config.toml
n_layer = 15
d_model = 224
n_head = 4
n_kv_head = 4
head_dim = 64
d_mlp = 896
vocab_size = 4411
activation = "quick_gelu"
norm = "layernorm"
norm_place = "pre"
norm_eps = 1e-05
positions = "learned"
qk_norm = false
attn_scale = 0.125
bias = "all"
tie_embeddings = true
parallel_block = false
init = "normal"
init_std_qkv = 0.0204
init_std_o = 0.00372
init_std_up = 0.0204
init_std_down = 0.00372
optimizer = "adamw"
lr = 0.00241
beta1 = 0.9
beta2 = 0.95
weight_decay = 0.11
lr_head = 0.0117
grad_clip = 0.5
warmup_steps = 315
schedule = "wsd"
decay_fraction = 0.264
decay_shape = "linear"
final_lr_fraction = 0.0
batch_tokens = 131072
seq_len = 512
doc_mask = true
train_tokens = 563500000
steps = 4300
dataset = "wikipedia_en"
MLP neurons of a small language model. Each row is named by its layer, matrix (up: input weights; down: output weights) and neuron, and shows model dimensions 80-207. Each number is 200 + 40 x the weight over its row's rms, rounded and kept within 0 to 999.
Before each neuron's rows, "fires on" lists the tokens most often at its 100 highest values on Wikipedia text that the model never trained on.

fires on: "o", "ro", "c", "t", "sp", "sc"
L9.up567,170,296,170,190,209,252,231,193,185,222,161,185,243,282,130,200,182,201,203,177,126,136,194,226,191,250,185,247,172,228,136,219,200,212,319,199,184,172,181,222,196,226,252,152,187,195,119,216,247,204,113,214,182,144,288,153,147,192,211,131,181,186,179,132,208,197,157,185,207,168,216,219,179,192,176,234,207,284,179,206,173,137,172,159,242,204,241,267,186,177,174,225,180,216,201,179,126,235,89,78,174,236,234,137,215,207,204,212,243,177,201,185,181,139,153,202,206,229,177,157,189,204,186,238,224,268,282,251
L9.down567,145,188,168,230,185,198,205,202,221,221,165,152,235,222,240,202,274,190,249,165,259,233,205,225,230,187,207,179,206,164,282,264,189,184,168,194,114,233,179,174,155,264,139,129,180,196,266,190,207,247,267,147,221,188,208,202,179,160,237,243,233,234,251,188,157,217,172,196,163,154,226,199,125,182,202,245,134,177,178,207,177,220,172,171,217,189,194,139,221,237,217,188,269,151,199,253,173,174,151,205,185,164,221,253,144,236,182,223,172,250,277,235,151,287,202,158,170,238,184,230,161,251,293,175,174,239,163,116

fires on: "-", "with ", "make ", "under ", "making ", "as "
L9.up61,201,267,159,260,221,177,252,169,191,246,224,204,169,269,178,246,202,247,161,238,219,177,208,163,132,247,200,214,244,160,230,143,133,152,157,187,219,179,129,206,185,190,212,266,242,247,115,150,176,184,194,216,223,308,223,162,168,190,126,210,168,230,169,206,268,215,201,228,247,217,239,146,188,213,194,191,190,201,73,198,159,239,208,266,178,135,234,182,228,180,156,144,207,134,206,296,206,246,191,213,116,174,236,208,246,191,230,220,123,197,209,116,227,184,183,232,238,170,135,151,162,221,190,218,167,173,154,202
L9.down61,247,158,183,244,230,141,228,268,148,209,185,236,196,147,110,191,195,114,111,205,202,173,168,196,251,176,287,229,231,233,236,192,226,215,227,195,198,186,226,180,194,215,214,202,176,233,241,97,177,203,207,150,179,108,178,138,178,117,215,183,187,152,199,248,188,216,270,180,167,206,116,251,235,204,213,224,176,135,231,250,157,212,159,205,148,161,150,202,282,176,229,193,238,150,211,146,164,190,206,171,259,243,189,236,239,248,154,215,174,186,198,219,137,199,155,251,222,165,278,237,194,160,222,210,235,172,171,175

fires on: "of ", "in ", "with ", "\n\n", "to "
L8.up868,229,216,192,192,214,180,247,221,205,213,195,236,119,226,210,219,310,263,199,197,201,171,164,270,189,242,197,119,315,180,266,235,160,214,142,132,175,292,209,162,215,190,165,240,198,241,209,181,202,167,252,204,228,247,228,150,226,244,242,192,223,275,205,115,183,153,167,180,219,202,161,146,164,200,157,294,201,192,193,294,213,163,236,254,255,217,202,149,161,173,171,209,233,229,191,204,197,235,142,191,173,92,204,254,264,219,162,193,130,209,163,185,184,177,107,165,252,154,282,160,190,220,207,204,184,168,218,140
L8.down868,166,268,149,201,166,251,169,201,128,182,213,176,241,202,239,125,170,165,210,175,130,158,160,124,161,230,144,194,145,231,248,216,202,264,224,236,245,274,202,212,200,198,203,193,263,116,186,173,199,205,231,126,167,173,158,190,156,218,169,191,150,207,214,207,187,174,229,236,202,244,140,275,186,207,227,243,258,198,209,194,196,174,156,233,159,207,176,141,183,159,178,153,154,237,263,290,220,175,177,199,226,166,243,104,188,225,205,157,237,240,240,196,236,142,129,275,119,198,152,238,180,250,211,219,234,211,207,214

fires on: "sc", "o", "ad", "i", "Re", "re"
L12.up851,148,204,143,227,147,246,131,233,176,175,245,232,303,274,201,143,166,198,214,214,173,201,191,238,147,187,166,208,216,237,203,213,137,133,178,204,220,194,133,256,218,165,189,187,193,223,128,160,226,226,189,262,228,201,253,192,189,173,203,143,198,199,169,127,213,298,175,164,171,192,230,184,119,198,186,192,197,220,250,150,208,196,166,217,226,217,214,212,144,92,243,236,280,217,215,128,154,265,169,170,239,213,139,207,228,182,184,192,194,248,257,167,184,176,149,222,248,174,220,156,129,168,114,235,217,241,258,227
L12.down851,101,195,158,201,268,188,180,153,205,248,186,186,184,173,195,222,189,211,199,209,300,254,219,204,158,253,223,206,241,171,267,151,146,188,177,162,242,243,212,224,175,123,238,236,195,110,242,137,233,185,216,131,265,215,241,168,181,249,260,207,202,247,191,215,130,168,123,187,154,134,271,233,187,226,183,165,167,214,214,185,236,188,211,167,213,197,208,139,204,136,171,185,184,180,171,256,204,147,166,206,191,176,210,192,240,222,168,220,191,231,188,201,245,153,172,197,145,193,216,242,174,200,206,212,152,113,220,226

fires on: "found ", "=", "located ", "\n", "ight", "ed"
L6.up66,167,285,205,240,178,228,166,152,183,193,181,182,162,229,181,206,223,213,108,203,243,248,263,209,162,222,212,222,241,175,185,222,183,159,321,134,198,259,182,227,195,136,253,237,102,145,162,147,102,124,212,214,203,162,283,168,210,216,224,186,205,309,201,205,207,184,184,137,238,243,251,168,138,143,162,209,224,165,237,277,196,188,147,225,208,223,189,169,180,197,215,226,197,169,232,170,222,240,130,213,199,239,164,163,237,198,257,188,186,222,173,194,180,171,180,173,213,220,159,178,203,213,212,239,179,234,170,194
L6.down66,213,228,192,240,134,216,165,151,247,167,237,138,267,219,196,173,215,229,241,191,193,174,221,200,261,229,189,170,89,215,218,192,193,236,204,215,267,260,197,205,216,243,215,203,187,170,191,256,104,174,210,136,204,265,165,238,138,189,248,173,229,131,231,120,204,145,179,203,161,192,205,176,248,165,244,170,196,177,230,178,203,92,215,195,170,186,206,155,238,170,202,139,195,187,216,203,190,226,279,221,219,164,171,213,189,150,116,228,171,188,282,309,216,247,218,244,161,158,156,189,177,180,199,191,193,191,132,232

fires on: "k", "y", "at ", "St", "me", "et "
L9.up1,189,217,222,217,225,184,208,188,178,126,264,238,103,173,265,206,230,191,173,175,198,235,220,155,206,202,206,171,204,238,183,173,196,204,209,16,268,238,136,174,128,242,173,196,169,139,160,225,242,107,187,213,225,221,273,182,202,209,268,199,188,232,201,106,201,207,183,261,182,211,224,161,210,186,211,209,256,206,186,230,192,142,235,208,320,210,132,210,113,208,170,202,240,185,233,181,222,258,207,198,185,227,163,223,250,228,232,194,160,246,197,162,205,185,172,132,259,189,210,205,216,101,159,208,224,104,161,135
L9.down1,113,163,280,258,208,246,160,212,232,222,278,239,211,182,138,224,189,216,207,227,234,203,222,208,160,207,228,89,189,282,208,230,164,216,197,247,220,260,195,209,179,223,132,172,189,281,189,148,181,184,206,219,191,202,228,277,254,245,203,266,157,217,170,286,164,159,198,206,212,171,308,255,178,190,194,122,74,180,221,219,181,163,175,244,242,224,224,182,209,245,239,217,142,173,233,228,240,181,220,186,225,201,222,210,198,161,218,227,232,235,218,206,189,169,159,233,165,226,189,151,139,289,122,153,161,221,141,235

fires on: ", ", "the ", "had ", "an ", "(", "a "
L11.up445,205,202,177,186,232,205,188,131,210,186,216,200,219,202,176,180,170,233,213,190,181,256,244,207,208,301,212,89,257,159,257,211,170,163,225,233,149,260,156,212,160,192,202,222,162,203,269,242,175,145,247,194,156,236,224,146,146,272,172,229,207,162,219,244,267,209,157,215,131,241,119,163,189,236,168,209,200,233,183,175,162,216,215,188,245,156,150,174,243,177,194,237,308,185,217,210,148,218,147,147,227,223,164,222,187,261,172,207,183,195,192,184,189,218,177,187,255,175,273,207,90,219,203,192,204,204,295,215
L11.down445,188,183,207,120,210,196,233,202,259,205,221,210,175,172,204,221,189,203,197,234,219,170,202,240,172,277,186,247,182,190,280,204,302,171,242,126,219,235,150,149,237,141,173,203,166,210,195,166,176,259,136,130,216,194,143,282,241,174,206,180,271,224,194,176,187,224,197,155,192,169,217,208,214,160,219,103,231,150,221,232,203,188,142,184,196,166,229,233,136,254,204,271,193,216,252,247,218,265,190,252,234,238,219,198,231,215,156,180,207,233,231,218,246,227,221,190,134,200,176,122,220,182,175,285,183,170,162,196

fires on: "; ", "such ", "However", "although ", "though ", "earli"
L2.up344,101,284,153,210,234,148,193,171,244,178,201,218,221,265,243,222,192,176,126,198,212,248,192,178,185,253,224,216,161,152,235,166,177,113,207,149,139,247,183,250,182,214,176,135,160,241,215,163,152,143,167,209,237,195,175,198,201,207,228,184,208,224,182,212,226,182,149,198,259,193,167,189,145,263,199,222,241,247,94,139,193,303,227,241,202,230,202,175,198,147,173,197,281,199,243,231,151,182,249,211,179,177,233,240,251,129,214,232,175,214,185,220,212,207,131,105,193,217,215,202,166,203,99,186,198,216,226,243
L2.down344,149,275,160,197,231,140,234,230,192,157,243,237,186,187,150,112,213,219,240,188,159,130,246,230,196,188,204,160,162,176,232,169,166,268,246,262,137,239,165,139,144,218,191,227,153,205,211,135,233,233,183,226,213,317,267,223,249,233,237,176,198,210,140,181,199,166,182,239,198,227,279,219,97,223,190,215,219,166,201,152,211,191,196,186,203,165,152,213,172,270,161,219,248,250,234,236,172,136,204,218,200,153,192,184,162,124,231,129,173,227,231,175,221,222,268,230,273,128,262,248,228,194,151,153,216,198,202,210

fires on: "of ", "a ", "from ", "in ", "traditional ", "the "
L11.up817,181,169,169,207,241,232,228,193,216,245,189,235,149,216,202,167,195,248,225,217,181,181,247,106,252,298,177,151,222,154,335,271,218,233,152,146,240,285,205,179,225,237,172,267,226,197,195,154,240,183,264,197,189,285,168,145,198,254,172,206,227,191,241,232,171,216,191,174,153,183,147,134,153,158,267,267,171,164,196,255,162,203,170,182,170,192,227,184,164,161,117,269,206,199,165,216,217,194,253,152,137,129,195,161,175,184,228,192,205,187,186,191,207,97,226,109,275,197,249,252,178,175,166,230,202,137,203,209
L11.down817,338,239,208,194,221,213,160,166,186,237,176,245,241,250,180,174,178,191,209,213,241,211,222,293,199,247,182,231,206,210,189,264,258,194,300,166,244,222,143,181,167,207,171,197,204,202,194,209,161,161,128,18,214,198,206,187,161,281,251,189,186,197,167,189,154,171,210,199,183,243,228,261,174,191,236,255,180,230,186,261,173,215,194,208,195,144,148,191,258,212,213,160,180,221,172,233,196,175,181,181,183,180,194,168,215,195,240,266,151,171,191,198,148,220,248,213,215,187,146,222,197,185,243,203,195,194,189,242

fires on: "\n\n", ". ", ": ", "\""
L9.up860,229,278,205,255,260,170,247,175,180,252,210,223,214,233,174,254,212,176,209,247,186,127,205,196,232,201,213,202,216,238,222,242,173,208,172,179,159,217,156,227,115,200,169,139,238,205,186,217,181,172,202,208,182,265,230,179,176,260,194,197,164,261,246,163,249,282,212,223,170,171,210,250,172,165,235,177,176,248,184,184,218,130,274,237,207,175,193,248,227,170,110,275,169,229,226,279,203,264,162,145,145,201,123,145,242,190,230,143,231,193,233,168,223,167,254,133,205,141,227,167,170,196,213,289,194,232,216,278
L9.down860,223,226,217,226,224,213,199,205,199,221,207,200,187,210,191,186,224,206,228,202,182,199,219,203,235,227,277,177,220,206,224,176,179,192,205,174,187,193,174,200,181,209,180,173,197,222,171,210,187,175,204,278,183,246,198,220,199,265,212,180,170,212,212,182,194,262,212,217,193,189,195,212,192,183,188,78,195,218,159,199,191,180,238,219,199,207,174,212,205,189,166,242,167,231,233,233,177,228,196,184,174,197,186,197,229,184,219,184,192,216,233,214,221,208,223,201,202,176,219,212,220,198,199,242,232,215,190,241

fires on: ", ", "on ", "in ", "of ", "from ", "the "
L9.up599,232,231,155,242,220,162,144,181,254,201,263,257,135,231,161,186,171,180,180,216,204,133,186,204,249,243,206,180,229,186,231,219,167,223,200,182,227,274,179,195,203,297,176,172,198,201,202,221,169,118,220,192,177,236,224,206,173,245,241,197,174,152,226,152,288,207,223,205,106,152,195,193,231,81,237,214,172,199,173,142,152,233,274,207,163,177,164,233,193,115,152,283,221,256,256,229,157,171,235,166,180,181,115,165,208,247,239,179,197,202,218,163,241,132,267,179,206,149,227,154,161,212,166,203,195,241,190,283
L9.down599,250,205,172,211,268,172,196,205,211,198,235,235,160,195,204,201,187,223,221,132,196,190,218,205,187,228,298,167,179,191,222,248,178,174,209,209,198,192,192,173,219,193,186,173,236,233,254,197,220,180,213,143,221,222,211,201,222,218,195,182,255,185,243,229,207,196,261,185,176,185,233,173,218,212,200,197,176,168,196,204,204,212,230,207,175,206,221,212,207,193,148,200,270,243,220,192,169,215,218,202,178,232,199,192,214,246,232,229,188,160,201,177,208,193,199,189,190,159,194,178,190,185,169,221,197,220,192,208

fires on: "St", "st", "dr", "y", "of ", "Gr"
L11.up625,172,206,237,225,163,222,157,175,212,210,228,200,115,117,169,182,264,157,184,177,208,141,245,194,194,199,217,182,165,142,268,94,175,273,222,157,167,230,185,232,205,208,222,186,189,265,219,154,229,162,214,210,267,270,227,231,196,204,158,181,202,206,140,187,207,232,150,180,255,194,214,141,208,139,208,234,177,200,216,225,279,161,190,237,199,135,182,173,178,150,204,213,175,193,174,180,191,287,177,241,166,245,187,255,223,220,222,191,196,264,177,154,127,215,177,163,225,186,217,225,209,200,138,163,212,154,209,229
L11.down625,240,173,269,270,231,210,234,230,219,186,248,201,224,207,174,206,198,233,229,213,293,200,116,234,170,193,248,152,205,261,119,98,180,214,163,198,171,183,178,246,219,244,189,70,180,189,145,174,282,181,220,201,199,150,155,199,149,222,230,232,184,230,267,195,204,188,215,185,247,180,167,206,252,197,246,202,125,228,271,274,158,204,194,201,232,196,168,244,150,263,261,136,160,192,256,215,192,163,190,188,213,133,176,99,156,191,108,212,236,227,214,253,149,230,250,225,229,216,229,214,232,209,235,166,213,302,129,139

fires on: "t", "to ", "at", ".", "ed ", "t "
L8.up101,187,235,150,139,173,143,182,213,277,235,230,317,187,234,215,129,210,212,234,180,264,222,234,129,185,228,239,143,247,136,217,192,225,209,193,209,183,170,273,237,187,226,251,130,269,143,208,173,136,130,267,200,128,275,227,194,236,229,177,156,184,183,121,196,218,241,209,188,187,164,241,123,164,149,170,222,243,222,159,194,188,233,254,160,178,163,196,203,212,186,174,208,155,127,97,211,200,266,225,177,140,207,214,233,214,239,203,167,243,186,198,270,183,157,106,256,187,243,207,194,233,158,185,196,163,160,274,213
L8.down101,161,175,262,236,178,251,193,215,202,244,207,146,177,182,201,245,140,128,142,180,223,236,197,214,177,190,183,225,137,194,220,239,167,199,199,251,259,248,180,228,200,126,245,161,154,178,172,228,196,178,188,233,286,147,212,239,154,177,233,217,188,188,199,181,274,196,230,264,197,138,192,173,115,184,205,190,187,199,214,202,185,169,161,221,182,154,220,247,181,228,209,173,200,170,240,153,246,238,245,181,159,272,168,232,230,202,256,231,222,178,240,281,227,269,202,112,150,227,213,217,152,221,186,138,232,190,217,216

fires on: "its ", "s ", "ir", "y", "b"
L9.up235,230,201,223,291,251,184,239,149,144,278,165,144,158,174,256,175,279,293,190,209,201,167,202,253,185,235,182,203,204,206,200,208,147,127,231,138,230,186,283,178,97,244,196,210,164,180,196,235,165,211,208,227,136,230,284,178,260,227,129,218,194,190,118,203,246,197,169,203,122,220,187,193,141,124,211,248,289,215,208,211,175,197,217,204,188,164,211,201,140,225,172,213,227,244,179,233,200,203,146,140,159,172,188,173,161,207,254,204,212,206,216,181,145,185,276,144,238,79,172,268,208,224,136,201,170,283,108,175
L9.down235,176,233,195,259,257,166,196,203,168,211,146,208,245,170,147,188,132,111,222,217,218,271,219,184,187,170,329,194,196,190,190,175,223,241,247,173,178,278,226,284,231,186,193,160,147,209,245,195,239,223,176,162,226,242,157,194,115,218,194,156,212,197,232,144,187,154,234,258,210,199,143,172,175,223,225,119,174,135,140,210,180,246,243,177,169,168,150,203,196,191,250,267,149,158,218,223,161,156,246,227,260,251,250,274,186,232,202,227,207,228,234,225,171,194,170,194,199,255,192,194,196,219,122,250,201,150,296,192

fires on: "ar", "er", "b", "ir"
L8.up574,181,220,249,331,198,197,260,245,247,254,150,233,197,152,193,141,185,163,180,169,181,202,201,192,208,228,196,192,266,244,193,173,182,147,214,200,174,209,164,226,184,220,271,236,206,295,187,230,172,153,263,197,163,184,274,171,239,256,109,175,169,136,131,204,247,188,160,195,204,175,255,176,198,212,190,256,204,177,185,142,180,192,206,234,224,264,232,169,105,196,142,290,204,238,207,208,254,236,169,243,195,122,198,125,160,221,262,179,145,221,249,180,252,229,233,132,190,156,217,193,257,174,183,210,221,228,231,141
L8.down574,204,210,210,235,203,192,171,199,134,221,137,167,273,224,194,219,168,257,180,259,214,159,227,116,208,95,212,221,230,237,200,160,212,188,162,160,242,161,138,256,199,186,238,190,186,116,243,178,186,174,253,161,177,125,190,199,183,124,145,168,223,230,210,165,180,188,261,158,238,286,177,213,239,181,283,186,188,205,266,214,84,210,230,217,255,157,196,161,165,208,267,237,228,209,198,165,155,211,185,152,212,181,197,218,199,192,147,267,170,158,232,194,163,175,213,166,274,219,182,215,253,207,206,193,199,196,187,255

fires on: "which ", "\" ", "Japanese ", "' ", "American "
L6.up713,166,140,159,225,209,156,240,207,147,178,174,206,179,151,210,127,151,211,205,175,190,218,246,184,202,254,192,233,208,197,166,96,193,131,214,165,257,227,183,265,160,211,280,242,250,222,223,245,261,152,239,217,168,218,192,166,220,212,235,186,177,212,138,268,233,156,282,152,189,225,193,193,194,193,208,243,187,151,137,211,229,213,205,225,172,150,265,260,230,171,181,180,137,180,150,260,181,233,189,230,173,207,186,81,176,157,183,263,203,162,128,260,209,174,224,165,263,196,233,176,197,236,145,185,270,217,279,245
L6.down713,229,238,176,194,96,155,177,142,215,170,309,191,164,198,184,253,199,212,201,227,238,272,199,156,218,178,189,176,197,137,212,204,279,235,152,266,190,181,205,204,184,224,258,209,250,207,170,153,180,181,161,152,155,150,173,230,220,249,226,169,171,147,280,133,224,253,221,148,231,201,235,301,131,217,190,226,168,171,235,288,200,170,168,181,271,162,236,201,208,158,220,193,164,180,196,206,229,155,214,173,173,164,243,228,182,173,193,268,265,201,277,150,161,206,279,127,196,226,135,267,205,200,250,203,152,226,258,217

fires on: "==", ", ", "'", "; ", "==="
L8.up151,171,214,171,192,146,295,203,198,203,151,199,246,189,303,152,205,247,266,245,217,167,232,108,145,216,258,178,195,205,177,215,214,87,175,216,208,166,212,192,170,157,270,264,211,180,148,220,196,209,184,221,212,224,213,176,194,187,209,200,172,136,224,172,134,233,250,207,142,184,155,168,171,240,180,219,242,201,182,110,245,166,234,209,178,187,242,251,201,309,185,103,219,222,171,198,235,195,168,268,149,205,154,188,154,178,192,222,183,248,197,218,261,138,236,238,170,165,187,199,220,179,264,139,209,233,280,263,185
L8.down151,267,181,172,204,195,191,235,222,233,262,227,101,232,112,199,237,137,235,216,223,188,204,214,177,229,109,205,191,161,113,227,214,255,254,224,199,178,159,159,250,156,250,218,205,221,247,244,223,232,270,120,188,222,149,220,185,268,181,191,157,244,191,237,183,196,127,220,246,184,174,275,218,224,239,204,220,161,249,256,151,212,188,187,165,243,234,184,234,232,230,195,254,168,221,235,212,229,171,179,246,195,244,206,203,228,196,172,231,186,251,214,136,235,225,232,180,205,205,242,237,137,160,285,144,171,94,128,211

fires on: "| ", ", ", ") ", "(", ")", "\n"
L4.up170,190,218,165,227,215,216,174,277,175,193,167,177,215,249,287,163,191,210,147,99,85,259,171,214,224,237,226,196,216,206,233,224,163,140,277,145,178,298,177,159,156,180,169,195,129,183,173,225,185,109,230,321,218,173,188,126,189,219,222,116,148,200,219,150,200,218,198,155,124,231,147,172,184,131,261,209,201,240,196,200,141,198,199,224,199,176,175,179,199,139,204,233,193,215,217,184,201,137,188,177,133,171,181,198,168,208,226,125,192,222,255,201,240,150,194,184,205,194,220,175,236,194,197,241,294,212,221,229
L4.down170,211,161,178,182,188,173,214,213,198,171,203,206,198,182,143,177,174,172,150,273,218,199,182,173,151,166,0,246,217,100,201,206,153,246,208,260,198,205,193,174,232,227,251,202,188,234,224,127,214,157,165,183,178,228,224,184,185,154,211,183,279,192,152,224,113,125,231,214,209,151,171,176,197,182,143,243,141,234,185,199,161,184,180,244,200,246,198,229,247,206,216,193,156,193,238,105,203,224,203,196,214,183,206,158,152,264,228,220,213,244,157,204,168,182,160,298,211,191,171,232,205,230,176,152,235,184,213,192

fires on: ", ", "as ", "not ", "most ", "ially ", "As "
L9.up84,202,196,217,248,257,153,153,138,193,193,193,288,294,223,183,203,173,156,142,201,201,281,236,255,240,220,155,181,234,174,257,208,127,200,220,177,162,252,176,253,202,221,195,139,155,230,203,204,239,62,248,189,194,206,193,181,196,226,235,175,212,221,271,253,227,246,152,258,190,172,177,240,200,162,166,264,179,152,105,242,232,272,208,209,219,171,216,185,208,203,202,185,211,145,218,162,112,212,121,134,183,230,119,163,201,167,231,202,259,180,221,113,227,190,156,192,178,183,175,190,161,160,173,190,191,208,191,238
L9.down84,212,203,228,177,241,223,206,170,227,173,218,175,192,160,233,196,196,203,184,215,213,126,252,228,236,230,192,212,224,255,192,177,143,160,159,192,175,124,211,175,246,186,188,178,252,195,156,137,177,211,220,229,138,244,193,214,233,212,125,225,221,209,190,166,150,216,204,239,182,259,227,264,177,193,231,180,158,234,191,187,139,220,232,160,179,230,202,245,128,213,199,244,204,230,242,182,222,199,218,168,155,201,181,237,204,207,241,197,174,198,205,163,241,199,191,190,244,184,216,187,185,217,154,234,208,255,186,242

fires on: ", ", "at ", "born ", "on "
L10.up452,177,184,192,261,167,189,208,138,239,202,177,152,205,184,203,244,248,237,200,254,172,262,169,123,235,221,173,142,258,163,244,218,222,178,198,183,238,223,139,320,139,238,205,184,206,217,199,239,115,184,167,188,193,266,208,228,230,262,218,208,180,147,230,106,223,139,165,244,210,225,209,234,190,179,247,270,213,184,168,299,250,170,181,183,238,212,133,250,209,224,193,222,144,158,235,247,200,190,181,138,159,202,201,178,290,178,146,185,169,282,295,262,203,208,233,137,238,195,204,178,230,174,186,197,228,125,180,221
L10.down452,254,240,201,213,141,208,234,240,233,158,170,190,286,248,189,215,204,228,212,221,201,188,236,199,288,182,243,144,162,204,177,255,218,199,206,214,204,180,196,253,167,196,173,228,132,232,227,214,157,176,199,115,171,159,218,232,263,220,169,145,262,203,225,197,145,233,197,191,182,162,245,185,223,172,235,223,255,173,198,204,219,197,170,155,261,222,191,192,145,199,176,251,96,196,184,204,184,133,217,245,172,256,289,163,220,154,250,308,208,160,273,207,202,194,245,159,195,157,234,255,171,205,221,205,248,224,231,211

fires on: "& ", "and ", "or ", "t ", "at", "ong "
L8.up257,213,292,153,212,183,207,178,211,249,248,245,232,174,181,237,157,227,166,153,223,165,173,256,157,216,197,229,198,257,205,110,163,163,201,231,153,213,269,226,165,171,201,212,217,223,161,239,173,182,209,217,234,253,224,249,166,242,214,247,138,164,203,70,230,231,176,229,208,192,198,255,201,226,195,168,201,221,226,189,232,223,193,247,128,193,159,233,230,235,226,177,224,124,180,137,159,316,161,215,173,184,193,264,179,181,171,223,190,223,137,212,251,279,146,246,200,184,265,209,255,226,146,179,212,185,165,243,213
L8.down257,219,194,215,227,232,178,176,247,174,184,152,211,211,201,235,191,220,123,247,267,214,264,217,219,217,234,135,195,201,132,213,196,154,275,140,279,127,136,137,203,225,149,258,221,194,226,156,127,245,183,217,155,174,233,283,203,148,198,174,280,186,240,229,178,221,175,176,152,205,218,227,143,148,208,167,193,187,165,188,141,218,209,274,236,168,213,210,189,207,158,200,158,177,269,94,213,152,279,233,185,104,203,153,265,164,227,205,190,201,232,272,205,163,167,94,220,233,224,212,197,202,210,262,153,241,167,172,141

fires on: "\n", "o", "sh", "i", "ot"
L11.up793,149,149,202,204,214,233,175,246,258,162,160,200,188,260,207,193,188,186,179,191,173,210,132,202,235,181,214,202,127,181,208,240,188,165,209,219,219,220,201,161,191,268,208,194,146,211,115,222,130,255,174,254,160,204,244,182,156,238,203,224,133,249,184,149,188,240,193,255,171,227,209,240,152,183,131,234,230,262,154,273,143,156,218,297,217,259,129,226,159,114,249,211,166,165,253,116,145,240,142,209,180,223,229,127,222,150,212,126,223,183,255,244,271,146,236,138,169,227,199,197,222,173,129,138,258,216,208,184
L11.down793,218,272,197,167,131,160,246,137,182,254,196,197,217,210,219,244,153,204,163,210,130,202,228,239,239,248,136,198,272,210,247,199,208,223,215,198,189,270,183,202,240,213,225,182,211,106,217,128,187,180,276,103,266,192,263,248,204,209,216,192,219,250,247,252,223,191,192,224,191,177,225,226,185,250,156,240,191,193,204,214,203,257,240,229,129,215,276,143,170,203,211,142,160,204,265,203,166,181,217,101,176,236,230,137,224,251,223,240,222,172,192,214,198,150,166,142,153,198,160,205,174,144,186,214,173,148,221,231

fires on: "as ", ", ", "with ", "side ", "was ", "been "
L9.up431,229,251,244,249,209,175,230,137,238,261,160,231,155,223,245,184,137,206,145,207,192,221,225,237,225,250,170,197,171,200,282,227,126,162,176,178,101,246,140,256,230,205,182,193,189,196,248,181,185,215,276,197,220,271,169,145,269,282,228,191,210,150,263,131,218,216,159,190,166,156,148,174,169,158,222,252,247,180,171,209,170,204,218,238,228,257,176,183,243,162,167,226,185,278,201,165,185,211,171,131,147,164,113,166,273,200,195,163,179,236,228,148,209,225,176,198,250,171,195,231,175,223,215,183,184,262,177,232
L9.down431,254,227,223,192,201,238,246,162,180,240,172,205,176,203,131,207,179,192,200,184,239,180,165,220,234,246,197,209,281,202,235,208,221,197,231,158,250,200,180,186,168,203,216,256,175,219,194,149,168,176,249,138,180,246,172,145,133,229,212,165,170,164,204,244,182,222,225,204,245,196,196,211,188,207,198,222,191,220,231,195,185,200,226,243,182,183,232,189,225,229,233,194,188,264,184,181,215,154,179,170,171,170,158,183,234,198,155,223,187,211,159,193,204,156,179,212,214,205,206,211,186,182,241,222,206,156,141,194

fires on: "al", "on", "ul", "ic"
L10.up47,219,200,131,188,217,308,192,203,218,251,179,162,273,264,206,231,195,195,209,196,207,305,189,166,191,207,197,188,208,212,189,246,160,155,215,187,170,214,160,145,173,172,118,260,156,270,242,223,181,186,238,222,265,186,174,191,190,264,191,197,119,171,206,202,198,162,160,159,203,233,155,233,137,184,166,188,211,243,183,147,212,186,141,201,178,201,244,181,162,202,265,246,215,203,214,219,290,209,191,254,116,169,209,159,187,200,274,166,188,251,248,217,258,154,203,169,166,120,201,191,167,195,156,210,201,141,217,238
L10.down47,260,155,157,190,189,226,191,162,148,193,207,246,222,186,244,188,182,188,192,250,149,131,225,187,226,168,213,149,174,183,214,243,215,212,117,231,171,217,258,237,187,274,184,202,213,156,274,170,214,196,191,217,181,282,157,192,221,217,169,212,232,217,145,169,190,270,195,207,278,240,159,223,213,161,168,180,255,225,209,223,216,243,197,238,200,244,198,197,113,200,179,235,201,183,164,175,142,178,248,223,159,125,213,185,153,216,205,197,296,275,150,210,253,182,204,191,257,225,244,214,204,201,213,238,147,218,208,218

fires on: ", ", "(", "in ", "worked ", "==", "of "
L11.up329,263,264,213,209,287,232,237,177,208,184,224,251,152,237,205,144,167,248,248,146,173,253,198,235,272,214,201,197,196,264,207,236,130,196,175,135,238,284,172,164,233,199,146,120,206,206,197,182,246,212,258,198,242,275,161,167,194,291,194,175,249,216,185,134,211,244,182,193,165,227,193,259,197,249,191,279,270,170,176,222,174,178,198,164,139,202,131,207,213,230,198,218,217,174,155,154,208,197,177,239,144,189,199,176,257,258,261,151,240,247,207,152,205,144,184,221,193,228,153,193,166,130,119,232,214,124,140,169
L11.down329,108,188,177,180,224,202,272,197,207,242,202,222,173,199,136,241,185,181,179,254,201,190,254,185,166,145,199,185,186,145,133,172,214,223,230,218,248,132,196,171,243,233,294,232,197,205,218,131,219,186,191,119,206,196,203,210,153,191,221,219,189,216,98,231,188,161,186,203,173,230,200,210,213,198,241,246,163,227,197,207,234,240,203,233,224,203,258,248,243,224,172,182,180,211,224,223,211,174,179,139,209,181,124,207,207,177,194,215,173,187,136,152,184,246,221,232,256,161,222,211,191,210,223,201,172,205,159,206